Weights of a small GPT-style language model, trained from scratch on English Wikipedia: 13 layers, vocabulary 10319.
MLP neurons of a small language model. Each row is named by its layer, matrix (down: output weights) and neuron, and shows model dimensions 613-868. Each number is 500 + 25 x the weight over its row's rms, rounded and kept within 0 to 999. Numbers have three digits each.
A block is one neuron, or neurons of one layer that tend to fire together. After each block is what it responds to, as a language model described it from the Wikipedia text at the highest values.

L9.down269:514489532544514499519500516464501491495479485507454481453501491505474497474491491523450516524477470490526522525465564530492507520528498512506503524523462524508492506482435510486473511497475502503543453512507505474549493493500513483571492515501465507462488459485480523471514512467523502527498509531508460546521501487489496467495480497458484483495488489474474441501505499506485535509485490533509510472512461512498508510504527527494487498496477499474511493533482537493538485510496485493518516499500461501476526506490495537502519509501509478526482475517487514481507487491472515537515515539511480502477517471472499520491474454515489486450525457482497474478481465512520455459535472494522529441516522443518486490520462537404533505503477518541464498481553527515450484472532526
L9.down560:537497547485476530503543470518476520510478475474525480477491506489528512477496523533474505483497531450473510518487494483498520523494507512483470506516533520471513475518466486544507526472518487499512480509484504520450492504533476494511520492492486461537523520510565521524488530520534459599463513529483510505524505474461505524528519517541500489512520495490511508516513548485531491513506526482491476475488515495510481550542527506563477466508503521529457494458524459520455469519476496481483494514542452456469431539507499490487513453559484489506494501492475507477543527448562481484513510492507462504487458536502487480494524503476494478502532495473520519539525521507525526448519473523511453494462533448501476492477481470428551506486514476535488531539530498473528492493540498
L9.down795:520473489506504522507528509493526480497478489492502469530504526522511520509517505489512510506529503478442512508480510538493526488504513467522465460542472493488501499511531493469497525504467494497520508500519486546488502511501478531408512492502501495506539562497481498507514486485514556494497459514480469469481542514450498508495485518522466490493536510453485491529521540529544523470506520508510493520505515470491475499493503542492480509507515507488461514491543522499480503517520522517520517493540479507459476523503490508505515474549493474507490490506522472491497534504462510485490491486541515547506560522490485527517544511501505517486517429531498496500467540466514507487524469473467526470520481532461522505490493475535480466486498491510520533460522502503535475541469444
L9.down2391:525501487500510527504496514528458545489545485489476494533483440541477457491541543506514503507507495488473508486505527521538491492511527516473489486484521539507491471519498455475472496471486500519463521503518489490497563521483470478521478525464528454496504524486543533487484499468500483478512536491496534496531513557476464507521506525480509498492487506507495502550511511466522511481481514493463484486507519501548490507508509523507469504481487473490476540519495490480501539513527513554503512517492496490470454531482525505516529514560472480536477487508530530494524501515490523468528513518444504490545496471467466469519486564504501491458467499487508540462525499524540497460489484538478460472522491481470478520517459470469498505554472529501468502502524526479483469532491522
Repeated name fragments. Word pieces at the start or middle of a proper name or table cell already seen earlier in the text, as in lists and match reports (Lin·field, Ro·chdale, Vol·odymyr).

L2.down784:447513510472510486531480510531512505523492504534530541490482496481530551474543499499517460493494530495506481514529537468454494481556456466482538497478531476492509525535502517529482483510536449473524486470542484488516468506456460531509519486534453490471515527463519494486445540475552511486506529516475508509514475507522499505464485558503483492479524489505478515510443474479510471510466502511502507534468454523480543508534523524524520485513481485475523540484489499499530494496451500489464526452467464537488490484475509508470481455522466458520498528485512478470482527482510495524497492541492475545510539500516492497533555531503501499464488518483533512493474455479477479528492494478460522534500479479531485471470502506510499509525469516465474519518486534531518504472475518
L2.down1273:496465500512497500508523525517480507495490470468541537503515523466496483539558477513513470467500519453499493516466519474501508486522483450570485497510508472497509448458544436450505479494503514508475529461488496494486507504526483467495515478510483471514457505512499494505499500500501524504482514539514500480463509520528482552482493450524516536510534533492543504527494543530521506492482469468504519498504551560527467518486518524479528468475528466498538467452542503475515485501543526471530476527502466482459522491505501507469488481560443508516526493510544487507458519493517475466497506506480484491500543486511538479522464498509474513533528524516467448490534505493472494494558502477518523518522491452503523476488495551542490484528533477467475428476489518483471503513509514
L2.down1577:530503493484456503520529527538482503471478530508493542524571506479552501431515516499456460503526465516494489511528532480509501493521463481527499514494523490502539461494478437505512531484518496510512525433544444493470481493465491496540500529471511495524496478533496458512507483472448499502499480510527494485486519506492516523457571502527508506507489516533497496483450504527521487502454528508487449487507488516521482498504506496505463527506467529538515496506519463539499523486472495520479473505507528485482490476512459494488518494532459534517497453466548515510463511465495522529477517495569465494532480501516505506510496499495474550447457451488543490480504471513545518528507510519508478511492521473502475558444494457480513515495505489514428452517508509484490477527520519
L2.down2075:463546510484505514463528501484517517480513496472500477521504492495553478437501500508512444522484501512533532523452465463516527522470500502477505504485525480492530477475521476489501506514543488485462502471508550506541514499525493472509507505487521465440496499518482498510460527474497499477516436483509505476499507516540491472456519492476527462534506467525530507525533508480516456548535532542484480486475458505495515504522493524493515533479485500454478498486495484484493514494503489508465488501500419527499458489525497528529505502525577511510501493478483482537514496514503507502505466526453490514503482506489494507533499452518455467512523495534483512518507473493488519564470482501489525482497527502520526534510487481564532506493497513502483483481545493535517517519522508
L2.down2158:553485456494497498536495516493481562467479501511495514486522478516517501540501459466494474485523508499490542474475453464496465531459466490487517577531477546492474510504497493501568498495467491496489550511545489518515491534506541490502463526497469504550499508499492476474496534514476513517496440492462507486488508488519521464515496547495504495516504516512461521521546516518485510512560512510492487504516500495516538506498469522508523494501493478482501518499498526514493485515488501537528510555508514525524504503500546496499524496549495476486559481521518482499539495499462451521477493532527523484507491476519510515526516485482465478521499532528483499511485503514516499496454525484517496507482508496496575520510459551499523519505515483504499518501507530517509511491540512
L2.down2198:516549504450526522596499519503492511499515419547502556539505433489565489491501488507527528496495513472530512544489519517475473514482520486511531545514513530469518504480490507489485478478522497469463512449480503499522522508501488465484503467527456503471526515554510480465480538478504508485495531470528505487464438517474546518520554527526490516491519475517494518507488511517518497542531490468512475527472538502476521475490539513534486482509493543454508500527499472513487520480481507508462493506459501479526496486528507535476509489514542514515536520494470485485517527470500521498471528494498526519491514490506486490496555494504469515442487471497483490463503483515544495511476502470495537498512520521496481487476478507516507457517523444511482526506544517465496527546539486
L2.down2318:517538518518479506501487499507490501502497501543519515468475533510496479492459546492505477466502543500517499463515456441451524523501519446545490494483514515476496518516532481507508501510497501487482513471502446487529487498460479489516496488447532514498527499457495482502496503524525508526479510461497530518475441535491482494488509480449498511512474496491494540507524496465477563533511482488527489532493490484539498490470519520482516531525483478490488475489495508493432483470494461524477493468464519478511518485501465479507479461504518490528526489504533543518527483480502477505501478505502510517474475468500505506478512534475500510504458500521491451497497482503547497494488522537476498492475467505542529505485518515492518487469488496519515451511476522485513530537477515
L2.down2843:483525538485508510430499490541526462536514499466536507472553536507555539474480505517497467549493518522532498506473467486480490490535481475487524488524543494479489553494515533475519519469501516468494454507508509506490491494483511518497511467502480475458469547459533508521524513474535489507470475516515499483536536504545482533471497506524451509507495502484440498477509519502520510527498432484520500524506498475523513495460497509493499522499489502502516499490488483501480485457461485521461481477460480520491452525502470501486517512550512485498529539465516523509493495500509501494498516485493520499516537479500512537471500471506495482496475489517556533520440536542526516515480493502506475498476534513542498511524521530502509508446505510524498488503515480519477501481456493
Quantifiers and name-endings. Quantity words like many, some, several, numerous before a noun ("for many families"), plus mid-word fragments of proper names such as Shir-ley, Press-ley, Reinick-end-orf.

L2.down28:550510516515534531511464494436501464518440484489509476478525466539488524496509492469528457527478506466490513473437493466516443466447484513480518490518463404510493515504521520482512530493479503471513516474547479459506526539537481496486490501524491532506540491549493492486503522523477485488516484477514514477474491513497532490476503533514485496488505504553496438508490474507481469452448468510488499541517480452470532487507465487565531465569485489470462520481487496528443517487496518523505503496489561502510529503454466511524549476472522488500497502498491526539523506507495523486462466507466485475507539522532496535539484535460522500527507485505513526505477551478475499482480522479522493470479499502488482469518554510542497509523476522484512494484476520526482510499480486
L2.down58:505474489442477492505508514523449478471509497486481509521482500519492529523566508512484533505533470494491476510498528517532470532460484513516455456486501465492504532505432527480494558498509486509478475488554489475517480504522510508534522510506470492515514479488487459499510496494495446505487506490488498473471528531478505498514469485474447481516486508498466533513483483469516526496551572546519537509458499461510479504517522499492493474512514523494520513522508511497518518487467498558484521522482508499539500563501514498486501514510528501520477468555442476501522562480470508515474481504500522534493479483519504498518507478580538503559510534518507506524471474469544549519500514507541499525554535465496456544496486502410470457530512497513501471503505520507533474484510497
L2.down1668:504450501517514457479522522486473454466499535546456516452549496510529501513509502510523513500465497479510450497494493480520507502496532505491532543491527441528500490519539486520490503492486529527479523486483540491506503520493536532496529484513477484530460509504542448482484520462526506474500511486508510468502491508508492498503526508510475493531508490543531503525475521514526494547473543529477463526470485490473459478511481533510481495480429501455547510484508509485454474474526476501499482476493488491501520495539502510476510488504535505477474535532524493485480521446457516518474494523491510493540496487477491483422502500519519496491517473532524466457504533475498531496532507450525482505459512508515491513492498478502497475531532492476473467496524506468517510498510513
L2.down2272:522523476496506533494500443467472500450493487502554489485522508555549510461459478497490468500488479474493510538503480494472553507476515482478472543477515495480459508503466484489480517521462468529492539495481494475498490510497508463507525529511441505532480451485506482504514539468492480444475497476478501536503534493515494488464503501519523478511490475539517496515469498508546501511473499482515506514493465453512513517509500462504476485505501497501493534455546542460513520490492503565503527486526484515511492481528539519518494494473557515529514513531486473507542517482481510467518483510520437551512519509512534484505475488509540489467454548489513521526471512515493494500490501470479454442501453435504505508515507489494610527537478498507495506527455508503531496538505506
L2.down2448:530469551523514499503478485494474439478504490529509494481532480480483515493526495522490485490499485516509517465478475527489484504511508526466528490532438557518508539505518513532512515531466467532506494497540522498501517503492510449542493515492507503489438529509467456507537483501472488494546445474501515521474500484465506501489517500526462479526506550509509511501514522529541494515506500495498485460494494459531516498479466491503491452507495561480486578538519503524497495520527481467483526498537461478495520489523519476465493475466562488465469471518458508498478497470478508520496509490494494525504507500513460511482506456553508484508517489488510518527530510492489511462510461525484466437461515516500520475519487522494485535526522537488520552521510484510511527540491487
L2.down2888:478490497481499491534468510483450502489465538503528475508511512493475541515489514476529545530484489546509494473457494481511503486545497500468524476543512537503496489483470520483519512499514510513491493536526468520479492527471521480502502522495504517471500517471524451519488527513451499506449508509463472511511514523503476507480483510481517482551496470483512512512536508466548530494491514505503528509510466495504483522478478530505473491486496488497561595492565432458521502512473491486509513460500456534504497489486485528535428495503489470432515520493494483523466496452509539500499497566529495507532492495553485497493499483522474503515514507496488539504516525480500495528511515516451497514535489508479513484486525508460516503541570546499497491449520498518478525487472458
L2.down2956:492479539498492539471488525483503501456520476508524512508483507532486501485520487486485490462511482465492553481508461529502501519485485514496489530467473498544496545495502504509475508490441502448451509516476483548483524510501513505506506512472467466477469484479479515460527542496513467517488527483491443462529482501514480501523458487471445467482488510546531484532516504502479517522512510526525486502523513501494483491509512525501504506527499465518499519534507487517513475531483500482467541503523519488479473534529535542475519492507505509484488530523544501529545555492469467540522553493468508491462551501575490505499471477451482507495492474506500528545489493507507530496470479477504446471497494521454537518540471508495522514502512436453545535448490452499520556514481499
L2.down3477:506450491458495464579470512487526495511523527490450483462519451552522506479474490495520504480492524545561515510495488556531476484521523510505495507454535518494495528446507543512459515477469534509512503483489559493477530502502511516546477530483523503495457458427495492475533549478526454446478519499496480523553512483458543547521500480503468473476467528468532470472510524529466503521495546514480486535514513505533496451519505520570498423483463500528532541502514482532475499499490476536466491466510471512498467491454533478483478465455506542481474524531498476501516523505520497498504511493493502507517464481517491511475486457523541502499478539535520494522500496495487502466460475511513511499449523476519516499472491520460500531494505462496482502530497470473471493556438473
Mid-word name fragments. Second word-piece inside a split word, mostly proper names in tables, lists and infoboxes, such as Cl-if-tonville, R-unc-orn, Bea-um-ont; also "by" in "Succeeded by" and "Pl" in Plot/Placement.

L3.down733:519467523451493540466496498462552503504517489482535518478450501501494479472512481515508507512508522517543478506483486502449495519517508490532543492464490510527507481462561489482534518526518500503480527468515518523507455496503441491492523472487505515505480526509537502495485554499519488470559463466494475529513507517470493479523509514524508521493471541531502510525461502521498426528490513491489534478530531498540508519530533540481478508469511506489485463496519491531477565470507552546480453511543522460507522489490557477520500491441504485443521458534500497505475536495491465482516528487485550499516513528543481434481521526517498499508525510478483521472503537466522495470489473524523506523495499518518483464503546494519483465500500505469465524472467509492509486465460538
L3.down3247:552428526480494490517516512460490520571494540480520507527504499503519502516479499490502551479537490450520481488482496483514548493510507470524482444513464476461513543444484506493452492511539530480532516502526503513485493507513526504488499499518523497491529503490530511503468556502556503518522470534488473466488503517484504513514468506487507506506503505523515498505524470475502482498514514530499513469493481497494464469499538507462504475518536483525502523527511498470461510468490521472508496504492541497453490443512534467529490528504509471460520519480479536529473537527498487508514498474444489433521498478516486471531526493502481501481555498521520451496487513483503508509517497479469461465457523511500463474480467501545494505490476503491533459540466508487533466566480535
Word-continuation pieces after a capital. The second word-piece right after a capitalized first piece, mostly in names, such as M-ary, M-or(rissey), Am-al(iegade), Cap-tain; a weaker tail fires on common words after "a", such as member or day.

L3.down1713:491479488462507521477462484472502488527525505474522513492504459455484478453472472489512483513523484452478512510483481495446548488480515480545513548517528474494490500485523496493482499510532513490527489510508454496517532519488513498475510470494518488494498500521475454517570482462458505524508475495482530506524504533508496502484497499503500492485514480537495538481493520510529452480480496492534508475489473534524463482524506469515539476479527501498512485510478496450501506497525470525551491464572483513476513538468473517515515508519536508505485506503531476483485470478499484505532513490504491509493511518500460535469499479477487502511505534495494523472502472485507539556479502492455475514493512493520490481487507515494504537517491476537474564486481473494502473527498468
L3.down1800:498496500486481443525474533502508474475475527498509519471506524498449456436488482487457480485472504528531524507511506519484473493524494513515506475479492513528475492515506517538494518480531502468493487454492531493533545502521458491528483496474512509474493460488501459525545500484481503473497507492561535588521486444509459521497523507532465516503477484525504498496437530518485465483462499554493527491502498480493517490484523486518516502520469496506557532499508492513483452501502478456522497522558493516485506481490501478486488468532491522550492532508508520517524507488498525478532535519451492506572501511551505528487450462509514488480473471530547522567501508465521540509519462468485542477507516474560461473510467523475527476467504488500491514485509469443517506572540468
Mid-word name fragments. Word-piece tokens inside personal given names split into pieces, mostly in sports tables and cast lists, e.g. Mat-th-ias, Christ-of, Laure-nt.

L2.down186:486503478528495450559506480522523451515478525523431546507498497485528433442525524491475500505481469544496477467493520479490508442464499513476505538546545469477509493527478494533512510522487503501468489508453505548511501521476534512509520479544486508494519503501544499454452488480490508482456502446526502496500526507523503536534493514508488513480510515499506494498525491501498475512477506489518506481482506467522506534493526505468484500508515517509502448477489537514513494523484460511500478491546506512492491485514479526486491524485594513496503501455470469477573479478516486542505518548515493503514506534455489467470504468511515470520491519522447460510495480491489468520497513530441491524469457531502507479538517528493550501494485525499522441508502497551504512500531528
L2.down357:523543479521503496455499529497479494476487500465483498481501525485483491481475513490492485541519542469528529535475509490472496486516492509526559518526529509468511539535492462478504525530524504492552503496458521538499494536503523517518470477538501499532554455457484506521504491524458497440474487521515537472484527521476467483519489503507497458526495500479507522531517528505495457526461526536543503502520550471524479537488453512492490485568437517491521535477465496554489482496495511508503539498472514454487461500513510485527475471447494493488496517580514519515511479521529472537472508537504503510488468537505528547502497496493492462474516535522445452532494456470504496491496464502465506443489501470466513478469499478501520503508477505506473514493453469488452493464489517
L2.down713:526432494509513483512482527510510512535516476469525478472497538521532476461513490490523449466521484546484477488491514498505507488498513484491509522530458529467491517523553479492509529549513481489497514469503510511469483526483507494505505478473496541504516520523453465512519452516530465496547500459533510502476481512507546498515501496565491484514531466489522453477514532479534507483456481523519539507496487512507496525518500477486516484538508527494504505470452489480495465510495486504535529481525506526497477486477541483469544510529500475464474518510531459455524506503506495502469514509492467522509521517528495509525473500465502514519545531544495470423463490509503474467461509478488435544452474522536485480532481497526469484503496516519493485525514510523514427522444531
L2.down1482:492504532464551507425483475529551489478500478472521493526525538510509514527516482484531467503480490481507479542516477466475517477513504469475505495506556538520539481493501514490517485502537503528489475504478541495470463462534491480469450474520526527507494512454477485518475507482472476470523534558508511513488531479473493551503493548493485536477522514486516488488524499506498489475517493512468492524490485520497510508448521515486490519515495475489493509501521492482457520525504485454473485468530443505444570511456508505504471466490512491568463498484483498488513515493509482533481541541466492538481520502500496467529497498463468512486514508460494508492455514497502531466509495515495486494564497494497489468477510528540510494458479515545499472523486481516490518466468475
L2.down1584:500482505484523500447499495448505491529500513462497492505490492519530463474505479505543504467490481530503477495437502483490520520507494511452473495473494483515506507501518461492552522481485500523461531510543491454501482502540489482478495493486517511478518506507515499529530483479527496504478503510546528527493529483500520486522457470520483551494476504524530488508481480489496498462481491486487535520492519529541526480523490509495482510487506510515502517508479485489557548473508489445516447483509504534491479458527487523505463502477459504506495478492511491541497510477444463474485424502507523530515481502518502477486514537449501501522583499508509495536487473468501445459508487478500541494523479545508494485497497540523451551494506543491525513471469511503513472497505449
L2.down2547:477531466488509525545522456530481478503540468505474464520544477444529492523503468478495475508502488509514531480527544513493508495512515518489521554480502508537494491511529471486501460520515510501449441507531506522492482504500519484484504473508468478500472489503464480509464512535479473504506544526502500526488465505496511509552547527474520521498546476503509467455511512481501495478520464506526520490461543508508520497499487505477452536496531463467503492516519517548508501519531536463510475517493505496493470455465527509517505520502524482485495480546548526501501538507528504491535515536478496528492542470515509485487487492529476479510497534477512507503506532496543429506522490474483519542514465512468462477548509497507501515494486516485504515457497511507485469477471487
L2.down3171:510536510482498474488492499510451453534463505475470503498482505518517479547472525459509511525544479540504525503522523487512535454507487457474502461498517462497503498490508468440527486417476470474527505518528531510494493520487461541478513465495510500485449487495528491501496524538516488498471502451517510528470484525496490501475476540468489546530489476496547509488495526469510466535513525455511515493490528475455510519494526503513498533495509490459491524456484492423503443557539510481484505444498510482475494519522509528511472495508533494471493506498469460491518521440522540494508559504517471501493573513501494482487503521508496493511490525533464512515500510548459496482515502563483474513481478489494483502565475504525535434487525525456551503504568484515493481512523478
L2.down3255:477518518501484476504515495517490499493514530506490454532474485470532503491428535470488441476471505501548525466515531524513490466481470551524505436479518499527490517488517508507525517484508415542483493471500508471519495497526548500461497471497515482529494478474511525522477514491500534485513518509487511509472500520498485502499508503494505554520495491526510505544541495489476493472501455552543456458514493488530476519438461493489500514508481522492520493500560495451522468532488526499504504502531506508475488483497532496490504548510530518519499525527510480490541492487474472521485512502494500484526503513511480454474458499501533485507464520514506540491453518481503478490518513481504502522565469522444448491505486506537494504485521521486451558480479502551485532501489515
Word-final -ey and "who". Mainly the final -ey piece completing names and words (Shippey, Killarney, Pompey, dopey), plus relative "who" after a noun.